{
  "num_hidden_layers": 10,
  "hidden_size": 512,
  "num_attention_heads": 8,
  "num_key_value_heads": 2,
  "head_dim": 64,
  "intermediate_size": 1344,
  "vocab_size": 8192,
  "hidden_act": "swiglu",
  "norm": "layernorm",
  "norm_place": "pre",
  "norm_eps": 1e-06,
  "positions": "rope",
  "rope_theta": 10000.0,
  "rope_fraction": 1.0,
  "qk_norm": true,
  "attn_scale": 0.125,
  "bias": "none",
  "tie_word_embeddings": false,
  "parallel_block": false,
  "extras": ["capped logits"],
  "init": "uniform",
  "init_std_qkv": 0.0377,
  "init_std_o": 0.0377,
  "init_std_up": 0.0377,
  "init_std_down": 0.0,
  "optimizer": "muon_variant",
  "learning_rate": 0.0064,
  "lr_mult_qkv": 0.7,
  "lr_mult_o": 2.0,
  "beta1": 0.95,
  "lr_head": 0.00535,
  "warmup_steps": 0,
  "schedule": "wsd",
  "decay_fraction": 0.68,
  "decay_shape": "linear",
  "final_lr_fraction": 0.0,
  "batch_tokens": 131072,
  "max_seq_len": 384,
  "doc_mask": true,
  "train_tokens": 900600000,
  "max_steps": 6872,
  "dataset": "wikipedia_en"
}
MLP neurons of a small language model. Each row is named by its layer, matrix (gate and up: input weights; down: output weights) and neuron, and shows model dimensions 224-479. Each number is 500 + 50 x the weight over its row's rms, rounded and kept within 0 to 999. Numbers have three digits each. A neuron's up and down rows have the sign that makes its largest values positive.
After each neuron's rows, "fires on" lists the tokens most often at its 100 highest values on Wikipedia text that the model never trained on; "fires before" lists the tokens most often just after its 100 highest values on Wikipedia text that the model never trained on.

L4.gate325:518471551500513501499458514513533493388468548548551495533431507514508473526536529557545412483355433460449385504515511495545536474461538505466441540400573359510457460453536519465436438461495579551477550452397586548416542533550456486462480474486524484488493574413479522475481404529534508516544509458531588426500464504495503519564481523457470500504543450469479477530487453576518498601536423597530472539507509491535455453501588500428623450542508550531555575442453538448528540494546578429463480533413507510439550442530538501473451496479467542480536449524581560452507446584467542559465506532489550621471557550396515598451528518468489541472422521518533463472472505524451566493513482465447460476518531452544507488534511473496456432452469549559470546434513464544507586609499643
L4.up325:518519524524577516477464584469418525496545551499518569555495495599494501394493505433445543477503415482415530535526604520431542508615520478527486542452490617493508492566506564512532512522486539387499563555499509494428600464447451470570533453471477468450492515467484520533497432425474487471563453444515443521409651525512422516519500413458549453477530466478542577505421523523444435598495516425585550516481446581496444546494409557469534581441517523554520513473595454424469507547486478468528482459503497513447558464464552514564499483501454484484554493588519476451489462527477490574560560514497440478412475538444547541550458468533597514607529420528485499425532527504575464488530484477548653476399561555510541526466470491515427548476524535501464545500541537491548516508494511
L4.down325:497501460488563504479483525520533445476531443555446541450443499532494553567452461478504541478631577552557439514495534605579622505499619499498510464508454472523536495441501539424464473421522470588449460534551484555504452456471450524490550495425476492546546472562497470522463440521544548533404501448511424519587448501475578563507497549435453549582453567587421481457524420530479504463465421609508571426443509434555454521509586446478532528468526479528451461469471558518471515553403592423470508553588489601450562506497466597497522539546512536523492585439459574458484578472499591522441534558531443588534507513498429497453532447476462602421495555456539437505448539597515568493433517540518498375567505493506544605522459498397492425509457539486500483544515476436467485517570494
fires on: "|", " During", " |", " of", "During"
fires before: " the", "\n"

L3.gate678:383444518497459415521482437511433410534427427504559476537402527428482566407399536547538582575528521586541532477542485539545485542537510560475431509437522553496555556490523501449460552512511512524550535520466571521497551511485435545472507560541522467491453650460459546403444506533514539467542475535430475473472532399519516520460451420551522487608474488430529521546432444559494531577523546400547517515491544449462428552543455610474478441464489509517398565393507448507562487400515551490491460486564529584471423541533569447541535414475559463547414573503456556481494437466501457456405448458521418571499439502512542438461504514459522585553501458442502469468467514426494527513471444476537483510507593536491498459573539450457381416499570421463437514471460507511488485493528479
L3.up678:474537532494579433492495542568535487527525446519524469597579504550460475549457611472576513495559459499421521547508478471500547499444416530436498567444595492515460495463578479397560606457465507495540583542499547577498503445522461503489490511582503489494467543519516421522489521559397564671451541502466473638552477517684491500530522606499440535511501473529479542450491512514545565514521481459544503517488499474507429617531526581520505501530525447561538529453473534434539547492457465498507541465600477567522485565529448548502519493489506511539500544540460469521459495541574418493382420469534481487474542555502457499536506608518495560516530445573579489493457483428583488521565435433468406470499482527466513530522531492496553514482570475472577497483536525467501500456533451
L3.down678:436504529526498472565487426555546462603480486408528586570487511487525468476452562459408551550463488503531499442625543530561524535434438544457410576514528521473620452489520427449479518479473496505509500445443480465475604489493527516352535499596528544546542489462550582526461550457551483519593537597431419574535518485458552507551525513509495499434453558561509475533459558471488588591501512501532431489492525495490489472562492524444473507514559496429527530487426558489466501492451457459512500517493462477528574509436508478467430473434448485571477522462471443465497507401559464507429518406493507613439507540478489487573455474482581554386476406597514495622470467481528373448515435504590500480454571578526540499595538506418499415474554515502491455489562427422442501560491530
fires on: "'", "’"
fires before: "s", "t", "ve"

L3.gate206:445550428508508488488413596520572476582523487608461510524452548524494508513503497450486480511484483548512523496502564452445471520460523459440521420511492494553510387423449451500534459470524491536445491478452565437499510425500498587570443500524521424550512526548407549508591438513504526457530499491535507506419456450502515497576565543541446607515458581517577471418486557536601520368443526472539447467508558500544514527473517449517409417453521619456475529568569376438526548551433606568497526494544538525526480471537490526422534527511513467527396525487464504476553413507541452550557409556511527389417552558489508563444398552454540483421473579447431484534487449491544371496507487522529527523501465557514559474453569526514556483601466544430448466552437530648529458471554534
L3.up206:424420466462537538458425514452583531512453447499506534479482431510450550469468418506568463498470521558529507423474530482506408514494482547518474494509435574439447510429528424516502524450525588465419471536536445548464493445482479468581449466491423486520472511511464571569573530497554406570456424544452484445567495580507582466531457522530341472512433623556548496488547530523480571470528609522464504563539433538508583516459593467657513448491526447487480463543510354542520494489473521446522460564434468561465478470595532515439429478415490501521543525449572447553530599561511421521532470481471526508560462479592599513476493457505523536567483495514540618495581435450546536469512481553597500572522464528511605506442522485475403504502480495549570445491448421514498505482530513
L3.down206:466580483474451578448466566454538516468568455496494445485544464488493487455488453472548514442506393503454462500611510426496447509539551509530447507581504481502540555413485587519517512545532589489487488521462567544395579479551462546479500502562536380517409416588564491534555494468467505457550477480520485485529546479580569593535540564524477502490408485494571460554417529523484351519618471565394470501473453414508525506425468404483552527448568431565420493496557550470525514490449435449579504449502528528539494427595455504564581559451581448456496496445441543504470469501519524492427444562549463424541490487555406494432412516562491568468434494509447529371458515521456518482576477478565485473522512543526504510470470547502555486506455547477464427526544518592516486507516543
fires on: "=", "t"
fires before: "=", " were"

L3.gate1014:416514587459448380489469559478468473504486542579501494532506524477564561480515503529472621540525502547461417523554635493602438548507506460621533486524583547496433457543373469506493516515492472583427481561488492502540516464501472472509467575465420450377475504544513469589542466460448560534576527495513476601535596502548503416497481529417497517512423511570513399466510508542512573485525423503613471500570579512497552577510474520448497480453497421492416474507495480549530572459581610441453504553463439526473499464560524537399562388552434519441616497582600429553516518548387489474522453533515488468473368527487513529528471497526420520560573491451618527485386517518510506516460585551500511463509497569461476483348432468454537405468450535432493465503534487539511422542565519
L3.up1014:567436416591562537490462510510499452596478652485439510461469478445533470570436568630489477554522508588451482557471450491466542446506447507516595514491589542507497444504463547604589520402404512513405478485514482473520455471520517543530466551461421481467510621552533491480497552442386514523486395464471438477501460536553447475495562457499495590498536575532467460486479492402492601553422576592459486429508543453557503472452548518412440488526444406446567489456505485466544693479451470517586493531501511488449484529551556464498507457543502530523576459468491540538513641499517546463592468464467523493501461524464478484465519531516574508475550520449406505549476470499460506566477569480526482421501443506492460437538490438516476563547541497563467474471550424380536504525528410
L3.down1014:477546389537441438533515567471441536482498523428544412479478482511579544512511440469498442544450471514496439399501462489580523532584496536525431498504524550385508426538592492466458485580474541480468457462526544482515436647586510525547537521575513534423546535440503461442512615517537556477550590478440495417501546412519439484533615472593402456494540503521602510483483538490442479567574443492565392503513492443424503508435421563470505453460500449466549442456480465614467478458460467508418546512566494543433513498540475497485527576470508485528499470467409559465485412535447536543549522552502433557541490591537547528435521574485525461493421491485545472505458468468547488623518457537563512478507531567543450558531494550451510558465471600600533534457481575481457458368511505
fires on: "=", " =", "ble", "\n\n"
fires before: "=", "\n", "\n\n"

L3.gate931:547475496450487595476498529525436528515497454467515513438561465496507516494527508455531477574416467474491446550510510496562539507472543543486513466445573481597549589502528483548439461510496593486422503396542525504583647464444516510491461435406513445462391562444496538470530552469515543336547585488455506413470521551525542570516446479550450522431524606437533498516476584536475534586497517522472456430471547522545484443515595498474495493475601493455416416403467466560504587512383597459471470487469582563494516524485488474447541455537467509530468577528480523400525461504510429575544441467555518459487469596465386487436486617517467538534482520549520414522525561450567541490519557427591524447618515525520493502369457486569542426486572482474449629440595414525474427549539484
L3.up931:415481566472480519531457481643511494389493526566476494491439500463453477478475449468545496452515562435414572398521473610464516580521467462442433459548524563475501558541466455496573448519497491534438539543601539556529448379532559496511544504574475431462557491540493554539453481500403382579551529516514571407575498421493470461604481577403507475511574473451477432426442418508498536484530529491611432540560438476577496538519508401526496469396524421543594390566487499553558447435501426475489563419536526542446561643515432510468525419504513493561428538448521439491525488560464494531431502536497507535572421527550557536512499513518496539552526434473513474515449525515596521448591485473488481499416422595462466491481526529538454435471439634519484535556437442517464580584505483
L3.down931:470422552452527544568575525567524538563503462520548498467551446550534420444551477481547539477474502591505519563402579485457511553461535468584459507548429463493555604475489524512416520503453457586446428520512558524412481457526525483529523490588486503486553439603491450588494498604577469520510538571523436558531572546548414510567440471463460439497455500460499553439484529474540577422552477502429470523497430490556397612467532518565486539467473534502453524526566532494482431541572499483596488502486554594488521460414471498555489477509500494590489533465559499502540585492461494505452519448481406506484432484589523537572577505555489534536540492455461539507540508532519497463519482543456482471463576516493430497475466504560476544517438491414476461485480458457559466479436503
fires on: "=", " '"
fires before: "="

L4.gate817:394470511465546430391513517409514539508480567443560562456496545461493481525483555523440461446545457565459477480509496533501559567431537436500496614437527505544378538463502565427486442511535433504476541565495470480616518532487435463463546561485513548580459596497521527537480512537468482433556498556585531482473495497524380516584470562432589505488545520508503574510471458494430571473492414465541524526498525558637551529543537516526542464539410619429553396495513582599507640527494586549571537565491490416551540491404535609517577496467511457521599624556523521610440481498530475503458503457490565482443445532491501525519474456494454487463527532515481506520538461496502456383489531483524453500453466555548501562483506493564438430611511617533405490484516430472495464415531471
L4.up817:421490459537439478485475489543545498593495470435460567519475556501475481530517474453451530490525536503422534442548557645431551509468425507542506639525509541413467529514521537511525513467517567571486564464529467490404512567507485399569495440472477536550406506463519508507439535467546509447420486452600531565371548445480568474498463575465535516436493477490416622513389476511455504549576476498518501513454485478586556493445559578458419513505518538502433545522449501581556503478489587502432442493529544544480426467564542519543467503478544533540566532509614523466543558394566504558469460493544470485525559619556484593525443392468474541523544487515507524519486514466511425494448538547526454489444587509532507464469510539515502496484383451519494443545519418442486522461652501
L4.down817:414487450466525448556527610467542583427521489515492484377464554524459423466389498516539490509449566517548445521500535514480574581382497551648512578502422478533512621554536460448552433476553449519394569509462499450499458491536501560588529478512494527532493548450542452540458504491554518526576544503471536456480539445535524467546522453506501402503442554504473471512524496476510565471499508481483497525495490495442497505548485470437515543498540597414548488497516452461492502431541503495581573536439447556538505545497462440452528531531494451560493533471498528501537530499513438503488549482501409600500568524472584481464464490526521595450516488479441535512378516546448445535484598432396460552437435451589593463411501490494489483529520456528479486501509549541560451483583455
fires on: "'"
fires before: "s", "ve"

L5.gate1203:405513556534509570466492479516463456539483539516442465553522469512518482610525539569453473461466435497512471515594517535472469603484487537482553481419440492474475579539487496470537557551508509536499445492432478596495546475549521458520421528512488396513548487475544472487446433513529454491418505458593503445439489460493496493483545448480472440552488457482457535538407483477506413438464527493610483426457520449433497562449538536593483552544457509526506538517529529480456490552520524510423503386558433472435537552381512517474534524492490503563499438548516477422592551536557485450494525516351560511449477448475516479454475535526529557441541413575557504584485453492563470474502509444536552481551553467411492508418500436495535586427516539538466467484494530417542473520458531
L5.up1203:504394492534561544382460499540496457488496614479494467587491473521550457497530470529508608505459516526458500491499492566532481516425550500489508513547538581484515452523560635525535489505501537523512459510480468526481476555509542598559405485455569559545503508614518513548521546513657488530465471537455491492475591479492566478613530505492472493488572518478478524539581561506478547514433499546557524464520474490552441452574478492492428500525507525477588598459505531492450611491483482486600571480559517566376494437558559463462530479518482549484564509502435494494608545608509486376511526467515476595547424606467497460524487457494593610510568542479488407493467413558463518501551495528514490515506578510415516503397542488491520503465577497558510362520479500547494503543481538
L5.down1203:535422477619473520456497447559469463520527453534462580441505468506490401431532501507543568487501566504567585475548513494549577572574552495536509499483483484523579585432554498476553452416447450533435493525465506492439536556551514461549443496438469474530496515456477436494560531531565444491509411481463501464573598442452525474510509464510520462499481560529431425488425535453533455490579539542516447542473516510539488523457544351497493384583551524520549544534465480454435522477531555525474478465471499445519532425524521404450526467459557525466474485492473509520628586480536591547552475439528445510492482489540484470464601485540519530548545510523517520513530508544502442615596611584485429569541567496478477444516443509481430565555467542482453462490451487540511506467527496
fires on: "="
fires before: "="

L5.gate401:501593513484464470452520454409540591476505476545549529479548499431485423512441498503524507512505490523420507483555555462490471560524522519520509544418518602479554462572579477501446521515476567494555466456488527557586532449557423512509581465589522513500425540448516466519466449556523494475499565501459603422554552491416516451435472564468459443497531488456480521478577549522446546436521501494519490573501509611645469507535525533453535540450520502450525483583519500485443458563500476466530575497526595578536440520515446538565526522549602389518450559527496470535507544436486459457516580535510536513596440454436526534489538457468355542468552473535423513416520502530548425482493449462446512503445477517518546460377495446565448489496547418531437523531417522415505540499448541
L5.up401:527404539581513510421526448524509460407415523524585490497386678538421583526453494494499555461529439493501521504552541425513507529440452545391525536519586524459493566478563458432516459461511489510585449449533492442462543548415471441454535474493570472537517508532533602440625481543497480448453460509538466515511560532586513570458427512484525518483551466537467508550497586570421543417510488375537523507512461427482470493487453509443445557496464454445657432511465536495487598510538481513493407581541386403527484476552525508538557510603519544520554525507585526552488472422521497408458493482450461500526411499481490507417502474476504563498515544543485530436447538512580481464510574530388547485550509598499486463504441480441426585517495487511641432502561502537471485503449505
L5.down401:465514493484586443506458509418475586585443537435531497506470454536498485459470531525502516449535479506508438418464524621450469435488593424451499495509483647479518455511493502490524502495489517548464497581452458528634558511535525469528602525559544490402565507484496577573505482531509451398464545556496498511470551492554554467454585516387327528538513518528460504490452407506464554544562425469478403331435500447566510503526516623390582511521533518477415578561481447479503474543533513593449553519482550488509544496606482447494501539444481468559520424513468560499538446551459536470490506525523507486504419481473424642460546505570562429496505595474529570525453474487491464464531533522509506476435576539540488484480599483455523539457469471627451412535496536441511462459547488
fires on: "'", "=", " he"
fires before: "s", "=", "\n\n"

L5.gate505:480497452510422505478568474384588365600454476460502477444472455494487505411524597475504574507517467459430577538632500509521575495490521512540486437537512516431471468498479512540436567572499456555507387483512605485499500555512535539477477458555482477450531467570513504614455559524462538492498518522537503571458568527550405558414587493488560472532506445426504550475522481510448587558384415485493425501463539422590548441459485479484373403512523441373453618509559533527500562495470497460533568482541419612499471458522516510578509486501523490523548509511491494537522503544471533343516463572410452456448531532490549505392519474464507415489564491552506457474598411496593487490518524415514428475456512541449445508501471419536480480544502429478441529477524591558509562491608609
L5.up505:453463595569381604570546514445439546502520467490550455451467438538537476522380473509438492429522455484555408474478500456526584490450409427549530566448475546459504490479485479495545464390511495514457545500550528546533434505486506512557563524456503568505589387564631557527513427556464449496490497619500530443425561486636517512505494424439450455420557522422562486568513521547524502515474513534493523562551453443489397439546554509469570432511474552477545490508486447550497596429440547505499650470613470483518476500472452515512480559472531578463525469449674388554504482535520485519489533642521434534509455524455558496440490420443512521633479540517445558604503495450520557465444476488568493473529528520518499502493547463492410560484547575526548497503546478509608466489458550
L5.down505:473553495533480539464499540551452495509549536520474500503466498624508495497443487582499578545496532517474574470449531401446511563479561439500616538511508504447579531511471454399570541460528553437477387521593495522458571551440534487484520449494477515484575468519569403513480504507533499429553595392555516537471520607533512539535479431439511497495602476445608527429496521447480553471489508515496488516516543600506478529508542454460529588481532486437512455467510628519465547493578406623512517611569426446398462537503372416525519539457411502438541530417619460532558446442527490601450496582574498473437496466455524475487428481522461537513533490502488462524532479574549518537385511519539543468482586606430543510534454525494486465510486498507500476447539536494495534471441452
fires on: "'", "’"
fires before: "s"

L3.gate370:450493535498455487528452500510467489459463415573567533551500507433518527543483462531441458474544509442562484569545616511531544486621485523564553572493489541473628537488534529497406460480519344503483529533401514472519496465404413517491489500382525551534499544517505464544470471540543601456556460440490540511538621541561469540548417499445500416473489584405554517556527519447517542446536567509613515497492465398503457500525523492504574549473436424510569479625448526438492495527451556443486519434475524428523467459555455587569560510452483517547557547506449538669589481505553515458460455521524529501519423521431373505628426651479447451534481495537473491503482445446560352430545621491498499458492431527506510543479387601509472498499431514496415545493460504505528514435501471
L3.up370:418545548423530482490448562452488499531491619458576486465474540513478492461531545476498480472577531499513554531532466484578551601494452422530527602521531518517525491462481531451481498460456516546493525465545607496491520521474547574506562467555581471437492556505491453625442410647371538440451533524528441559410459523566462553500555469622412499576535479505527442560449468501413487491448496487446593448542567495481508448485570478510510480513485504375484432565482514473468459533413527475457538335533421602527553516593498534486407527555494576436544555486492598472422509515475533528533549579478570496502451557527448512414542563479461500477507484437492484582513526569514461355512479418488419487509564486416480531488508462531565530494516419580433454489450470555482443467595390
L3.down370:488536468609496462518504489509522489495565453575409474515568506464432524488431513481529501528456552518492464460516482603575410517490448500506511438504476538493535533486476479448499535581545510465533412405487433450547491541504457519457522429447510502433577403505501539506508474571438476559439405481472540416553598540456416485550537514437491476443470448469498507536437456415512581499504455553559526481431523529547580482557572524488469499534559512511539516529550532472616512453532595537452518499438479491524471511489520537545582484490535563562429437540516381596522539515493449462506469500514460465525478513395505557578507632440519496513466510528525518383421422494600515532585552410477617492493419565498445464439468510437483546492566448593499450526510570494509570507441443
fires on: "'", " List", ")", "\n ", " list"
fires before: "s", " of", " On", " -", " |"

L3.gate488:433550563419389451497497521484513457481509505437544425513381396458431434492446637537449542519534501432518453508490586485506539477566452478528473464560495496421487515481406477507506440495529479457576483471507501527548398501444488477492612648492469346483542500531513486494608602477536509591569517558565558541485495484515456472502402486526496452551478526421433468559536441525492469508585423435490404530500461528533526438512584492517527499472495532443517512480478468483578426426390454524490490483507424517500501387491501509625490472496527494525464479486527483502402450407481430501453440644530485518538571454613551568433500524575428483496564532503592482497469463503564411525510454436600556599556570510496507455513493480446423500477551567474532407535514590512495510524562450
L3.up488:484475492554609530480490463465559500461510495508542479531505565485456539540484457533460524504506487522502417576460523497570518607564515483622493508511448470452570450499480464496511481454483495498547461550544488537421584502518532442519516518436558559489493531548490518352576421522522494514577476447502520548484481546531506530568515434518553494575430576655567436441467534514489490620488517493506506468474508532501452494536508560540490492494480472469567458464502395530468502528431513445501456448462447483538505491532512575530591593470464532574511533526446511438443551522510459525443446541348466501455562564476538578491434543558436536506373451551568554523507563497515495476521537524465561531563459532446475494529610538517503419537372476580539529549517556447525492532446438
L3.down488:514565556529522436535478563488492477410456558551532424527493475576489466556469535416571511404464479593557556423459579494455418564440418482460515512495589581464489520516521496536558521516597401524495512447461524549544503526504450550529572477511567514575494509522525499555503506524406495505423537516502459532531646498570476536554544516443366574502443511369608440578570528433448596469375457553512602455479481500483530495530542585588519555471580474504510550496511576494497519571528523478485536605526550471527470534500512500509556462521504450527563561444510515442520566589475513585557530554502566553514493439554487503477514511449604494569453572546415478500500501495577514558563434461552526474390498520553499419532470527457535503520508467496491454493433399585488575386440510
fires on: "'", "."
fires before: "s", "t"

L3.gate1020:492488507509515506541439531565518479557551505458522567569508516478421515623463582510575602542381516436511465469495450578460454536515514458520414551461557552492561538418509516468526482468482457464443463482505529569499566517533427547499480599453501518501470379479402558462469530559492570425506556530434538517477523473494534593516521396460453433515517535437483498569527534501449504485494533602408433532416421517613495510478471539392476486451473455559543510568419512560576592533386490516539488465486561490519486419485463454536497480550502484517450586631511485490492492481461512501512480536562438523521480583525519633515521495466517465477560440545522517375467444511509578503518497559465549525446477460484517449415505477466519494506476453567577545480497500438551492507603430
L3.up1020:423510448465518485476523529469486521506585541456610527431448499398493501479436629533469486532394590461494526517512503497498548449480604513575508439424519474504551623512488483440552490468487449545434541469533476456449444523525502496572460456480571470493497571491473511530561538527563576431490468466573535470484435548389446464569531457498387446422522457501531594512463483551533561503512467513513459437529545391555404513480549540518536490455512481558363482485519555569588552592519478562430458451503510434379551455537563510523423513481527504576529543464544491573470506469510581435472450537564495512497598467521467475396432412467461535447441492490524531459554571554513485464533572511511461484502483426433620494483497454505547430547537418415393538446491539437474404511485558
L3.down1020:577500500491466506490527508553578528499481497479578445497500504527496457418463476365467549427537513464392512505456557534480481487478510418509539459455491481522545490531538492511535569493509443486507401507513550560391473547460553496445518524565581554538478451580539437450475474527526467521413553507501447455378469488569507495503540587540501459426603545557471619465489455462492506517559585549601599448531473482488462485418479584558507423485454482445520568444529525496451490481450506488518626538532581432512516553393461445526539542551403426562459537556460447539452492509396596528419525532543490535550466489565495443431567494512562515544477448461593596566555429556524518466534619446579564650550485569528506452507460533488493488529376440540480470455498461485517515518519523
fires on: "'", " Hor", " of"
fires before: "s", "t", " On", "ve", "v"

L5.gate361:484471466561569562454532455580421529465529532497449481504583564505475590453530461481485446447541554564532490442520476588551490507498522488485556554561475515437443566489543540458492553500462551581518474456518479503473454470541480576554468511460500468554499490535511488503423455583520512498437526556452586478426546548518537493543510526491574350548397425563470520448409501465507580511480519550549455473534508515600514563501447419413452424546416520612472414482450521489595502575466526523497475539498455578470579508425570537506383570466508467516581393487500486484495540424484515443465517604525452514556449452439481490484572474484491436507530493498542429472446481464534430428472478483497454514497501475536428444518414567477548484517440471498449525420591546539537508557550458
L5.up361:593487486493457511344541449453582523457516591531496508511595419528486516535448459449510557481622488564455412523527478435518477495456543484492444577504581530530451485478516447521455483510463486526442513526515550562480514537515462585502459530525464523518408516514444474528564489553580426551552438500483495458513567470379528462487532527519523630474525561479480488522479502405426509509577522470488564446472532422541477644601456494482645454497445439556556487555533537495483527538485559498504491497510468589556545532562530526557507546607428509486546496539554504522552460475409485503575565458590552483502464585562411489416458501422520509538510524492431453520478429504412561384433444583533448495584470541508582445552451537505538530440487532534511510522495532589519432549491503
L5.down361:479535451538441534529501572502467567612550544511464463550508536479536461498419575471509477491404631554516622574539477524472451488532487539483568621435549543481359548513448422441509580514406441518469531490464401400545328454467597423523495466501560426460526483518540450534503499597510501491418476499539455462380437540502513475498452459535500505592480500540491514537486541591527553510510480503468444435478426524475486458450495480500417525518477565622472434418504508548470435494558543525501452523480444508510465426410578461468478480486623555486467501443504544485480510544595531482509481583534473530504487437543525531508549510525578532574500511613572556426565534493490521542520471460464438454474489491523484527577515436454516461597604467540609436525524458464538476472541537
fires on: "="
fires before: "="

L5.gate410:434452512541473579450510558524565450509550460615509485552482449511503465561533524479518526563524389555547480419575532535520539544444514522491492517526511608473496528461478450484464472502449516532408533496444561504465489556500443531539501495506437462591419531562441495477440506492468393437565497560534537403526494462490485513544591498533532446455515478533496501581514489504526446536537467584516552477476465439574466538547474379376499470469442506471517445489491529490473573538514440435461534483439550516376458438587531510463553502486506468590514474549435472409556572389543333548557514518380590508528488451511565410537596527517426519558530508467534477478476510461570498554508504443530516447504499508531541599437521483458459492522506551510504423545482510501553420499524540
L5.up410:495487458504510534524557468526528491532536433519483520457597549547520497516569453587596438424486470565456595515563577504527481572431561546500457508548527623566526570576567471545502515566496502513576513465487520567473513522593474517461561549472505458578471473509564518553466509495489455485571570499477536638462487534478529463524534507555435434504576578464591526485542544564554436380576480507565465440476545383632480624516490469430485466513526576499515519428514432462414506513578528527486452480541500590452599527508557457571466469588505546594594543443524522410522502543457505519545484503455619498565476451411507548477480456389561475443538518587499538545496555458506531460433489576502464554507504497470546568590507491475528459500473493517466488487538440517466518555556497
L5.down410:469448450584512482453399591402486542532489470503507449551524432511543418517500545506485570463511529422529418412474451433490549609518499413582508461513473415457511508449526522533484515457494506466461503451487441397507516446504501441505393496477575615482555526556581476556404450501486469530454466538522551489533523479553543455550532469489508528538454520590471494526545471508495491576449416571610484566526576506473463502556585461529551488513563510354448515468479462450473571499560495500467630489523473515528468450477507503474461515543497466494528470500514455521514500556480488476440513495554544423493464442543530499538543514423616508409557467461402469525454484561433504515434532490434530476525535470486460513582499496574550491536542582517509535598459536574507587525546487
fires on: "="
fires before: "="

L5.gate456:423552509562505544494506580513526459457487517493440540477491505476526571444497475434529453495518473489549447393510507493464430572575497541450488509494421421456578495415461512434467497480540504505420519523426515492484520511435535486537427479471478450475470587566505518552401480551422477568450467481479478579432416539472549487435406402439510611542516470499503459461494450466466491556537500475572490490561474504468571514568497457557508490527555472496483446480499551382435440471615434513473471553506510424496539434463545384503544543464580568439557547542417488481478488502422468531512558582585496487442365489608399548563427503476476531415443469499460595474436462468472494552517530324482523402465565529447474636477578518516487573492578468531586538562493448532555521470495454
L5.up456:529501480546486527488508630509456459456500619483508484579478413442459415425521556476545506498525539529536517518521538655529483510500509567519485484632450481516489587476576551576515519521534568571516544559451511569429528570524482445466580540536447511459550542546480459473607504516456515510530523528579598524486528505432446470532523564481523492488420512499570485452528517557551475596520554503557535530481465485449485552477477418452476584540484531484497596375438554484587521565424552513553511498484520503551522511561512457444472400505551575492501496410550519560477469490477414516472556527429515395535540580530535445549572530398467539430506554494493552521528518462548539408519437494481605468539513572503517534515533460450486510479540545537526506535450511505532527508468502
L5.down456:515474459444529527483463460506462469562560475453486421581478527525410567550508497538461597507523465575523509464532574487560549530528475480470486503450463531517565462518512447497481558510479606547495417581523525555447547447635427521541497495498394612529511527434437483439500487588509497491478443505510520452438589397500468484548568518486492490521525551505541508474590497533529482444536541499461490494542526501378403380516415637492509531559453461467497362543516531548483423482485535490593493513492501407445528506472492505480468605529520513453602463491485510450483394563504506509549514530528513557527609519579535547500462550519538489528556488566477547489552402550464462473527550615470584502505474418469476433454492529553471531552464523430550521521498539541507474513408394
fires on: "="
fires before: "="

L3.gate952:580537534437478486498559439449500436478506350530562553554532430503529500427531507539439436497460423458408542413485618530478529550466481452474526398565548509533562455547488486619529554583513468564555500526515560512525499518490508509457509504482504469470488526517465545439600457507527588425503537447418493506544559487500524537409471511513543536513543612483541529579521509502417557544585371450369573427437565580541564416480557616544481500506517499445493500468490462513476476565625512554468543518559435495529511530524536442475548431430445486511416439493578484452494541496392547561530433533478569489504495483519465509502520511563588540394499438506481519491532618537470446467544482456508532522554567443487513469584483464546462456552467506523537502435473473537475474539470449
L3.up952:441483511574489477467509497562544517455459435402501545453501448522456487559398516403500529422392594474489458473581492553519511530443502482472516507488558433439540535583525535553536525472516559417435514588496566373537525483515462525579502478468552491518467514480525536443495515431462518508547499509482459499476522561560522486544493584497554365563425586534569612517495461477505575464630471495526510629555435568491422496473493513487504515485440478461430459553528487465520496539490589465488588502516446477551514457523526497472442482492590526504465496497519547478467614473545529477459619486563483552554449486598492444451489383530638530460469469477479436459575484469429512560453494452469432484473549545427439433458449451541400408572564507566460472602441497555444453488459458
L3.down952:467481454477540463477593529531500342507509501490493517506538455492440519514522443553531498546444477481544498398586569509563565465552575543546485433483477528495456509558434502513587588401597524481530446591530489435580421496432532519503569378421448610547484522574432485565490508492467588491493572475586507489433443523542555502579463507543546474472487450454526506545441463535462503437502516490542508449527435481456382553469565479512437500531557547478450466469488542564474511368475470515515450570567469495443402546469415419568498536483586499503529595492554494599455452432406501490461508591568531569564487520490444484429547563546418509532443492434478452504483517528516537482573559543477452476508519479497578492502486542513522476505540472567453417542543508586551554587577530
fires on: " |", "|"
fires before: "\n", "  ", " |"